Weights of a small GPT-style language model, trained from scratch on English Wikipedia: vocabulary 8192, 304M tokens.
MLP neurons of a small language model. Each row is named by its layer, matrix (gate and up: input weights) and neuron, and shows model dimensions 16-111. Each number is 200 + 30 x the weight over its row's rms, rounded and kept within 0 to 999. A neuron's up and down rows have the sign that makes its largest values positive.
A block is one neuron, or neurons of one layer that tend to fire together. After each block is what it responds to, as a language model described it from the Wikipedia text at the highest values.

L3.gate386,198,210,242,200,226,207,193,202,168,180,250,210,234,184,207,206,213,189,208,187,196,237,222,199,169,208,202,224,184,201,210,194,173,241,178,195,197,246,204,238,193,212,209,175,203,193,156,136,261,191,247,227,124,140,172,193,210,180,133,230,173,232,198,256,233,260,215,206,242,190,212,232,161,217,203,213,235,171,195,161,180,202,190,168,193,145,227,237,191,146,206,223,226,159,195,177
L3.up386,228,211,222,243,235,199,279,238,166,169,255,210,252,178,217,173,191,207,193,194,237,231,200,214,131,206,203,236,227,196,217,224,190,229,177,176,251,229,184,235,212,178,178,188,208,175,179,171,277,204,227,241,184,172,199,226,185,200,188,231,199,204,172,279,252,249,181,222,235,193,225,227,204,232,211,219,156,217,152,164,209,177,190,163,124,155,222,219,166,131,204,174,255,189,187,165
L3.gate420,251,224,194,234,243,237,188,189,155,147,224,191,176,219,249,210,214,199,238,188,211,245,179,241,194,186,193,160,174,205,208,152,238,148,197,228,217,226,163,227,239,208,187,256,221,203,214,187,224,242,254,219,196,195,138,210,248,154,171,243,182,196,198,197,263,197,244,170,195,247,190,230,266,205,188,192,195,209,149,194,245,156,273,238,171,186,188,155,233,202,179,197,221,189,194,192
L3.up420,128,219,185,166,224,173,179,188,211,173,185,249,212,171,162,216,216,172,165,175,228,169,219,197,189,238,194,189,237,191,215,222,168,214,178,160,183,214,199,193,234,234,233,173,194,167,216,182,195,148,194,156,141,185,196,204,221,213,199,212,144,193,184,253,177,194,215,214,225,191,191,225,126,155,202,226,179,165,194,173,193,226,196,185,195,144,174,239,178,159,223,223,230,235,186,173
L3.gate470,221,131,182,196,216,199,245,228,177,177,219,203,251,215,204,208,195,177,212,173,211,177,199,208,195,141,156,135,155,217,185,190,196,205,189,246,188,187,132,234,215,213,196,171,261,199,215,198,167,190,255,168,189,173,205,266,199,150,189,200,181,185,166,235,131,205,187,182,205,268,169,229,264,191,180,239,187,205,130,146,210,170,240,186,207,200,217,171,171,135,212,241,270,184,219,212
L3.up470,172,203,219,231,257,189,217,191,215,196,195,245,223,215,178,203,200,200,221,160,235,191,204,190,201,250,237,232,223,172,253,239,234,208,154,198,211,228,224,219,216,201,235,182,189,191,216,106,209,203,201,288,190,209,211,194,249,237,203,227,211,182,196,209,190,242,233,141,227,177,232,195,142,187,222,168,180,228,228,210,165,222,217,202,149,189,172,230,204,232,237,162,173,198,174,168
L3.gate674,192,189,185,193,190,177,217,252,223,175,145,185,183,158,214,84,194,192,207,231,183,220,232,184,161,159,220,237,165,170,207,180,233,213,209,203,231,182,205,224,218,206,187,222,178,178,213,238,143,182,135,232,239,192,171,246,175,206,213,235,193,172,194,213,198,155,193,174,165,218,178,218,213,197,231,232,203,286,188,196,222,175,154,223,200,216,179,227,225,248,198,204,201,242,205,200
L3.up674,205,166,219,218,221,231,195,184,178,178,221,199,192,209,220,188,173,162,186,212,126,212,186,239,199,185,200,182,245,175,193,165,195,183,147,185,215,198,222,232,183,238,210,195,248,198,248,201,246,177,219,137,190,185,192,176,223,231,192,179,160,178,229,230,245,260,257,194,200,131,212,271,208,187,206,191,164,215,240,230,170,141,234,232,214,241,183,186,232,139,213,169,235,173,120,162
Description: Sentence-initial articles

L12.gate567,228,177,169,249,240,238,223,138,243,181,190,189,261,227,190,244,209,249,216,179,215,176,191,174,212,213,201,208,182,182,181,245,123,183,171,225,169,177,209,256,159,204,210,187,208,306,207,203,243,160,198,228,213,241,218,183,166,240,162,247,151,234,234,241,236,203,166,217,256,192,165,225,165,193,219,156,218,214,221,161,232,220,221,216,231,157,228,217,227,133,206,247,183,188,207,185
L12.up567,202,182,186,213,243,214,183,195,231,244,216,192,230,211,185,192,215,262,162,204,201,209,198,184,278,205,204,167,196,194,207,207,207,207,179,194,130,199,152,209,205,203,188,247,240,272,229,206,194,182,218,199,182,215,216,253,180,263,218,264,172,190,265,141,219,169,178,136,229,210,205,189,196,226,144,202,205,241,190,193,215,182,183,205,154,190,141,179,137,161,189,185,189,212,176,237
L12.gate733,218,192,180,175,219,214,239,203,231,203,231,183,239,227,137,245,209,201,225,162,258,228,211,180,210,199,153,186,195,209,192,162,136,219,200,204,184,160,231,255,191,143,189,239,263,260,220,206,220,203,187,261,195,221,251,213,170,231,207,238,109,208,187,213,180,206,151,212,238,255,192,257,186,215,145,232,222,215,213,195,174,185,200,270,209,213,195,172,172,170,241,164,181,173,196,227
L12.up733,267,127,194,199,241,256,233,175,192,192,250,125,218,151,202,215,181,191,207,196,244,201,167,201,196,211,208,219,166,227,198,224,221,184,160,270,238,177,169,256,185,213,240,228,170,252,242,240,204,213,162,252,213,184,230,208,179,245,195,215,167,174,224,180,182,189,212,158,186,226,160,229,213,154,196,222,200,216,170,166,187,226,169,213,201,210,253,185,189,204,190,243,196,184,209,210
Description: Word-start fragments and infobox dashes

L6.gate127,224,201,197,163,203,249,250,243,163,180,193,231,175,156,176,200,189,127,171,186,172,209,230,212,219,240,157,202,242,244,207,172,186,226,176,233,185,210,181,217,231,196,242,163,229,193,193,185,194,234,183,199,249,228,240,242,231,252,184,188,209,209,218,260,203,165,153,196,262,157,153,199,194,241,236,144,236,163,162,156,199,187,164,232,243,244,158,204,161,193,198,209,206,177,193,227
L6.up127,216,208,208,240,214,169,194,245,201,166,182,201,193,151,187,181,177,215,207,185,241,255,209,194,180,200,164,263,131,198,235,195,231,193,268,172,179,199,272,149,198,161,164,221,161,201,195,199,166,235,191,235,233,217,224,220,151,179,162,234,134,193,207,199,208,162,130,181,228,214,217,198,230,209,228,222,201,190,213,140,162,202,174,154,202,206,204,185,191,238,164,142,236,236,203,244
L6.gate291,161,230,240,146,268,207,238,190,223,153,153,228,227,211,184,224,213,188,210,197,218,208,200,256,242,211,174,177,191,189,186,155,141,225,166,206,219,249,238,197,210,166,240,172,217,205,197,208,273,161,192,240,163,195,120,216,231,229,162,224,203,245,256,233,182,132,225,200,234,223,195,208,156,202,178,178,189,200,159,187,149,208,202,191,168,163,247,216,183,188,227,177,197,169,189,130
L6.up291,244,226,222,195,266,148,219,223,198,192,196,211,216,254,249,191,207,219,216,198,185,185,185,218,209,170,217,207,180,210,191,183,231,212,235,187,216,167,226,190,168,218,220,230,267,217,236,262,201,180,193,162,165,207,171,192,205,176,209,251,222,211,227,239,225,231,190,215,188,233,205,155,226,190,249,215,184,248,218,173,196,205,196,192,139,188,223,196,255,205,197,229,166,198,224,217
L6.gate317,231,160,195,220,200,186,215,165,239,184,152,167,249,209,194,207,175,194,162,202,186,174,243,172,212,248,219,170,190,227,181,225,162,183,181,185,206,199,203,156,227,219,170,216,184,165,181,200,198,223,241,171,196,164,233,246,220,258,187,218,136,228,192,198,209,202,180,223,274,197,221,245,217,188,173,241,182,198,232,253,173,164,172,212,189,218,180,184,137,247,244,198,216,226,204,188
L6.up317,252,190,222,174,179,215,170,230,239,191,211,235,181,200,189,197,162,171,198,197,177,180,176,189,134,179,141,202,167,224,238,251,225,203,236,212,192,196,228,194,193,204,197,198,148,138,227,215,193,217,142,220,164,190,202,231,164,232,206,218,149,178,151,159,251,221,233,181,184,176,210,250,186,229,178,229,204,267,207,218,221,162,208,187,181,205,217,149,186,212,173,247,270,211,137,232
L6.gate349,199,157,247,172,224,221,198,208,225,189,189,233,201,232,204,213,204,186,166,219,145,228,221,194,185,254,203,186,247,212,240,233,139,225,234,209,216,167,188,243,214,146,196,126,204,206,202,232,239,196,190,206,179,219,192,196,211,197,178,206,148,212,185,237,151,264,224,197,188,196,168,206,227,208,156,105,212,195,185,167,214,202,217,207,189,196,224,216,141,185,187,153,219,210,140,255
L6.up349,214,176,253,160,174,201,175,211,226,268,123,201,221,188,167,212,209,234,214,217,202,158,174,184,212,230,195,194,249,215,203,151,206,199,176,181,210,204,204,202,193,171,200,169,198,212,200,195,217,191,177,188,170,204,215,185,222,189,183,183,193,183,191,195,182,166,201,225,217,210,199,176,153,228,179,194,158,159,220,139,264,193,216,253,117,213,258,247,177,192,213,171,241,198,186,240
L6.gate445,204,198,151,191,249,203,237,180,222,194,205,242,229,193,189,241,186,189,165,218,209,202,209,229,233,256,204,157,210,200,174,236,168,205,178,257,217,160,208,201,153,174,200,182,222,188,174,231,197,179,147,217,144,221,136,189,196,206,217,276,208,168,172,190,196,208,227,196,227,277,218,192,204,230,262,179,217,185,120,143,203,178,243,197,199,198,246,210,184,212,212,176,242,158,177,228
L6.up445,275,215,193,174,170,242,221,223,186,172,213,146,162,161,204,198,196,231,144,228,178,194,148,149,168,214,177,157,232,192,235,198,190,229,240,244,191,247,224,215,149,146,189,203,203,186,228,220,173,201,184,145,192,194,213,260,198,240,167,229,236,192,235,187,187,203,165,183,224,205,197,161,231,251,204,161,228,209,286,204,210,190,208,210,122,247,193,185,227,196,134,194,225,211,215,175
L6.gate461,220,185,167,153,213,264,191,182,194,155,215,229,192,198,226,236,186,183,175,173,232,182,184,205,225,219,244,197,209,239,205,234,185,172,217,155,209,246,208,202,222,185,231,174,213,198,187,209,183,164,202,243,174,158,163,190,216,177,199,242,251,211,201,218,190,215,256,303,238,208,202,231,110,175,192,204,179,203,227,133,206,210,221,209,239,195,191,217,203,251,212,213,196,195,224,189
L6.up461,214,244,209,223,228,184,212,210,163,162,233,236,176,146,203,207,237,205,241,180,224,171,199,185,187,191,179,152,228,217,248,221,195,196,225,214,203,204,223,208,190,191,191,213,179,241,212,182,181,262,199,203,215,158,246,196,240,224,157,205,289,211,187,243,275,222,175,241,200,226,218,225,188,264,224,195,155,210,220,178,162,192,207,224,175,246,210,185,188,219,227,210,186,259,183,219
L6.gate558,156,197,146,197,220,220,175,228,202,257,193,208,206,186,177,223,230,200,191,182,180,206,190,177,185,159,177,185,142,283,232,226,188,201,213,232,225,171,196,213,245,186,111,181,227,208,175,162,214,276,217,217,236,140,219,226,206,206,232,202,196,202,254,115,203,194,175,156,242,193,165,191,171,229,166,186,220,187,225,144,207,186,167,179,195,230,244,221,176,179,229,181,194,200,180,224
L6.up558,179,183,149,166,172,212,252,202,203,211,198,205,240,192,168,229,203,183,191,196,187,152,198,240,197,221,167,182,200,195,216,229,207,189,200,228,240,182,207,152,182,195,186,150,209,205,202,190,135,208,178,185,188,234,217,200,229,214,188,238,160,253,201,200,191,233,248,211,242,182,178,209,237,208,177,217,222,189,241,108,261,222,207,190,220,216,231,216,193,191,264,228,263,224,213,254
L6.gate572,244,187,200,197,172,191,183,190,169,200,151,192,206,202,198,238,168,184,182,133,172,189,210,249,231,204,175,204,259,268,215,246,168,228,195,189,224,248,164,251,164,169,206,135,160,189,175,188,208,194,217,227,163,208,168,158,220,213,183,268,193,233,166,211,181,226,175,186,209,135,192,228,246,178,220,204,187,161,221,127,205,160,249,231,227,201,206,229,203,214,229,205,156,176,183,265
L6.up572,215,172,241,187,234,203,211,227,153,153,156,215,178,188,173,199,188,173,171,235,193,218,188,216,197,210,223,224,204,152,223,173,163,175,177,173,232,199,197,230,215,232,197,235,237,168,175,228,189,193,193,244,187,324,238,248,259,196,196,211,167,220,205,214,228,231,202,199,240,217,221,154,192,202,154,197,140,250,189,187,179,221,168,163,224,142,210,208,126,173,233,175,216,199,177,209
Description: Word-initial fragments after articles

L3.gate44,169,227,194,274,224,185,150,153,198,197,238,198,206,191,151,254,181,228,179,150,224,174,200,152,256,243,243,189,203,199,170,242,189,187,236,204,228,191,201,234,164,204,251,227,195,212,203,135,221,201,183,189,151,180,200,132,168,185,185,224,234,176,235,204,183,224,217,220,200,227,204,228,161,150,178,150,231,176,229,235,196,214,195,210,227,228,213,156,195,239,202,211,176,211,236,243
L3.up44,162,203,182,215,191,162,197,168,209,181,199,180,192,216,156,203,205,206,250,216,188,178,172,213,220,168,208,213,178,185,152,271,190,192,168,213,262,205,210,206,183,124,246,232,198,215,232,159,219,206,191,155,221,181,198,211,208,167,192,235,124,191,222,247,182,211,133,188,182,158,161,224,144,158,214,176,167,224,218,217,144,192,173,140,194,241,147,180,145,198,167,109,230,224,177,225
L3.gate557,184,203,156,200,185,182,167,196,155,251,276,161,185,181,207,250,196,202,181,192,170,144,198,178,219,198,210,253,253,216,159,168,187,220,216,194,189,214,168,205,190,212,235,201,185,223,197,202,203,194,205,166,218,185,225,161,210,160,190,221,189,193,140,180,196,236,189,219,202,232,220,202,223,180,181,135,257,202,208,225,244,180,182,285,209,204,202,188,260,218,220,185,129,221,192,226
L3.up557,212,207,259,220,225,225,200,190,257,169,127,188,206,213,153,188,172,173,216,219,225,199,206,231,210,207,190,167,148,200,225,223,226,228,270,161,219,217,195,159,189,221,206,208,143,171,220,143,205,151,200,279,190,213,171,197,190,219,219,224,208,231,206,238,213,220,194,233,151,196,229,204,206,212,234,213,144,213,234,198,120,173,161,205,270,165,180,222,177,179,211,150,237,212,214,200
L3.gate560,179,216,143,217,264,199,146,180,212,180,256,139,181,182,284,215,219,182,209,203,203,146,166,169,181,181,215,206,211,244,196,232,213,224,224,170,208,195,218,171,204,206,225,187,171,199,199,173,228,221,210,175,166,194,218,211,181,203,234,230,239,200,193,242,178,218,134,185,184,182,227,199,198,206,203,135,214,182,182,200,192,184,233,194,246,224,169,229,227,224,162,203,185,234,176,229
L3.up560,187,185,206,247,202,195,187,173,212,190,155,213,195,225,201,237,190,212,187,191,196,164,154,176,215,225,254,255,176,207,188,238,179,217,173,214,218,152,212,232,166,174,244,238,218,236,195,197,154,229,212,177,244,199,187,223,214,188,223,263,172,220,163,156,184,148,246,186,187,210,194,229,159,193,229,228,264,148,235,205,213,235,274,202,207,153,228,170,184,199,213,175,250,167,226,204
L3.gate630,172,153,216,250,209,215,182,201,255,190,218,133,179,168,155,224,161,182,224,181,190,219,199,173,206,246,249,195,213,164,178,203,151,210,173,215,255,195,212,238,165,201,220,207,209,198,230,180,204,192,197,186,218,184,219,226,215,177,188,224,183,171,222,224,228,206,151,232,173,227,181,173,192,199,282,193,219,218,233,216,177,187,178,186,233,147,212,232,176,215,243,140,217,196,204,224
L3.up630,131,219,184,235,171,212,138,253,204,157,198,162,164,159,156,202,219,195,183,219,221,154,193,179,203,211,237,238,151,212,238,194,200,187,176,198,216,198,175,171,172,169,221,192,187,178,183,219,171,244,224,182,262,209,203,198,203,173,196,227,206,170,215,201,182,166,181,224,202,231,201,180,182,202,201,184,264,184,210,225,216,193,193,263,244,188,208,191,212,246,183,244,188,194,144,218
Description: Infobox structural delimiters

L6.gate96,229,205,194,194,195,258,224,183,190,206,177,239,225,217,198,233,235,183,199,196,220,143,158,186,212,235,187,179,150,219,215,219,224,185,165,248,143,253,179,222,211,180,196,239,199,226,196,170,243,177,206,186,175,196,163,165,169,230,174,193,196,216,204,218,208,231,223,223,206,192,152,247,194,183,132,155,192,246,278,168,241,181,216,207,216,209,184,202,242,217,251,200,225,185,205,204
L6.up96,217,203,223,156,193,240,227,233,205,220,174,213,168,230,118,200,201,178,230,201,178,248,222,156,206,191,200,203,216,170,192,198,207,223,207,186,194,203,215,185,211,190,120,139,212,232,215,208,218,114,217,263,182,238,227,229,167,221,207,188,182,209,170,189,259,242,189,222,178,131,180,185,146,178,243,208,226,206,173,178,204,249,212,211,208,206,209,194,168,168,182,225,192,215,204,160
L6.gate119,206,193,178,153,196,180,178,178,211,256,210,156,195,190,248,214,221,253,200,182,194,233,233,232,173,225,194,222,170,181,166,206,209,200,190,218,192,207,237,185,232,219,276,198,172,213,231,159,251,224,215,230,179,216,209,192,163,221,190,207,136,229,220,156,191,210,227,228,208,157,220,230,185,196,170,142,253,164,179,262,213,209,194,182,190,173,181,277,212,201,219,192,183,175,191,222
L6.up119,177,207,234,210,221,210,190,254,228,192,194,177,162,154,260,182,196,199,195,251,209,236,196,235,198,231,203,169,183,213,220,210,220,240,212,198,187,170,196,161,232,206,247,156,193,191,180,155,157,199,247,205,191,252,160,242,214,166,179,263,196,172,204,188,168,203,210,213,198,220,113,245,201,169,213,135,265,193,169,182,195,206,228,200,171,183,150,184,173,208,172,203,206,200,281,211
L6.gate203,219,183,214,217,230,289,203,176,186,212,258,225,233,270,199,228,211,142,201,186,198,169,198,195,203,199,203,188,147,193,202,181,198,197,171,206,197,239,200,223,204,173,230,154,154,127,161,208,241,180,193,112,163,218,193,150,183,147,198,222,207,227,242,165,175,179,250,187,226,192,225,225,161,228,178,146,224,187,259,173,165,164,240,224,146,233,224,238,195,173,189,263,190,149,163,140
L6.up203,224,180,233,163,160,168,218,206,213,215,242,197,210,201,173,198,166,204,191,180,200,150,259,143,227,229,243,270,175,159,122,195,230,177,220,229,201,224,159,199,174,209,266,163,188,196,211,171,179,192,146,192,205,193,252,171,136,188,214,264,225,137,233,128,209,154,202,139,198,167,188,218,173,159,220,196,278,181,178,232,220,194,186,237,217,204,205,267,215,183,239,190,183,215,197,183
L6.gate210,187,160,239,170,156,263,165,209,235,238,241,136,190,236,228,244,237,196,223,157,178,144,224,189,234,287,194,120,191,218,225,202,235,181,173,179,162,258,215,220,200,196,178,201,143,138,200,176,199,216,174,203,173,219,213,129,199,202,186,187,211,247,251,174,190,192,230,214,184,151,189,240,180,197,168,198,233,217,254,199,195,163,205,218,222,192,216,197,221,212,205,188,238,202,201,177
L6.up210,179,185,215,166,160,247,190,204,192,235,201,219,180,261,177,204,190,193,217,179,244,211,238,199,224,278,174,185,202,202,177,166,192,206,182,206,228,213,186,199,202,207,175,206,205,179,198,121,199,168,232,213,150,238,194,158,199,190,198,200,217,187,187,221,157,227,206,224,167,220,244,190,210,157,176,178,206,202,184,210,171,220,188,212,270,209,216,211,184,182,203,151,190,238,185,235
L6.gate347,196,206,191,194,223,201,240,225,204,223,224,199,180,257,161,225,247,244,166,200,187,156,221,264,258,232,232,184,207,224,191,191,205,237,195,223,154,235,153,211,206,149,246,217,147,210,200,153,243,200,171,152,225,227,163,184,177,205,194,181,204,210,174,202,173,193,237,222,214,187,222,220,146,233,165,167,217,187,249,193,164,190,212,198,209,114,162,207,259,161,250,168,192,137,167,195
L6.up347,233,224,198,201,142,240,230,162,201,250,251,219,203,221,152,207,208,208,241,195,225,151,163,218,229,226,197,203,203,189,247,191,165,227,232,234,140,194,177,156,212,198,237,163,202,212,173,145,197,182,143,163,207,168,214,135,148,206,185,174,182,190,144,175,148,209,217,189,171,161,146,226,132,172,214,226,151,218,181,229,171,203,206,221,215,216,208,215,195,169,212,235,261,185,168,268
L6.gate435,201,186,215,179,189,185,182,206,215,209,160,225,208,241,201,265,199,167,220,181,234,172,236,228,195,180,187,204,189,207,197,258,233,212,198,235,186,214,190,222,284,202,182,201,167,230,215,205,210,181,219,181,188,204,210,208,229,215,200,239,157,188,229,199,211,217,202,194,204,198,211,229,150,162,175,199,204,202,220,246,174,305,231,175,188,195,175,170,158,225,176,169,200,151,250,143
L6.up435,184,181,189,186,194,165,177,187,198,216,176,148,167,169,155,217,214,184,173,157,207,228,177,206,221,277,209,185,158,200,213,249,178,118,217,190,229,193,227,222,199,183,245,159,228,157,196,186,247,202,224,194,156,186,194,228,178,237,186,167,215,177,209,216,182,237,225,190,186,152,177,237,186,180,138,118,236,173,155,182,265,208,273,131,223,211,182,220,187,225,206,207,237,207,188,201
L6.gate447,224,239,225,177,195,185,118,185,262,211,200,252,155,230,174,257,200,245,147,152,198,249,207,222,226,225,207,169,199,191,176,209,173,147,172,158,176,254,186,193,192,180,221,196,204,267,237,183,225,224,180,218,155,196,245,186,202,223,199,235,168,215,188,134,211,206,238,213,206,155,168,214,217,188,96,193,269,216,190,212,216,226,237,187,235,236,204,253,199,150,241,170,191,171,259,202
L6.up447,198,181,161,187,205,245,210,205,231,218,215,160,279,152,173,206,190,226,188,146,223,138,184,197,201,215,182,178,197,161,196,165,220,263,155,208,239,156,161,188,205,166,223,168,216,176,158,205,204,183,219,149,205,207,186,196,215,173,249,156,195,166,194,259,159,226,185,210,194,240,155,200,124,169,192,209,201,171,239,175,226,215,208,222,218,187,188,186,210,214,178,166,236,228,205,180
L6.gate656,211,168,223,184,227,237,209,185,210,268,179,187,136,246,221,238,224,167,166,214,157,192,214,187,238,231,198,172,165,192,183,208,220,185,201,199,183,258,213,232,205,139,216,138,202,208,184,171,233,169,229,200,161,227,179,161,185,229,186,185,180,190,225,211,155,172,281,179,252,164,236,212,146,193,217,152,215,180,251,215,196,196,272,198,193,190,194,169,170,208,194,203,220,119,188,147
L6.up656,176,218,197,186,211,189,229,210,222,223,176,198,176,227,215,181,120,152,213,222,131,170,194,184,210,207,157,181,182,134,206,177,261,200,226,233,147,223,228,180,141,198,232,198,204,208,206,204,208,194,175,156,209,220,204,161,122,201,175,169,151,220,228,139,238,181,225,183,159,180,188,247,174,207,188,226,268,264,219,253,170,181,217,201,238,183,196,196,203,251,209,156,215,184,228,181
Description: Structured list/table boundaries

L12.gate374,188,197,162,238,173,203,152,190,179,168,174,190,246,230,161,256,163,178,162,198,150,207,222,213,212,198,171,207,200,152,168,182,131,242,181,171,198,201,173,218,130,219,234,138,190,215,177,217,230,212,192,214,151,196,241,168,202,264,120,225,191,189,148,226,202,202,228,225,190,207,195,232,223,187,203,207,179,203,162,213,173,185,217,202,224,265,151,244,195,189,203,201,250,224,208,228
L12.up374,285,173,206,207,141,189,216,222,145,194,205,176,202,238,198,209,187,215,181,187,170,148,165,197,143,235,190,170,211,264,195,257,162,195,158,227,185,203,196,246,191,150,181,165,166,178,210,211,213,202,210,218,222,212,156,144,178,198,221,241,192,163,198,178,188,216,196,215,213,178,197,217,181,234,203,173,149,196,205,171,194,142,229,238,169,171,211,226,217,274,171,203,189,176,198,210
L12.gate438,236,117,228,127,212,246,193,171,143,170,197,191,246,229,135,242,178,202,201,160,191,229,187,220,190,200,152,217,227,187,155,233,154,203,190,209,203,173,220,222,174,184,191,171,250,239,167,139,193,205,232,168,169,189,215,184,245,172,216,213,174,208,176,225,203,167,212,194,224,217,209,230,208,241,181,169,175,190,188,175,216,197,180,216,222,174,188,137,205,143,234,172,202,117,156,197
L12.up438,223,168,167,201,207,205,188,193,193,254,195,202,198,221,206,202,217,148,190,211,233,209,234,208,144,215,232,213,184,224,203,268,216,199,213,282,255,201,159,221,209,229,184,198,182,234,171,257,238,224,160,138,170,200,190,212,189,154,177,216,200,199,210,220,227,230,226,217,218,218,194,194,217,181,268,123,163,192,199,166,186,195,165,205,194,247,239,233,208,228,210,175,213,250,206,198
Description: Determiner opening event phrases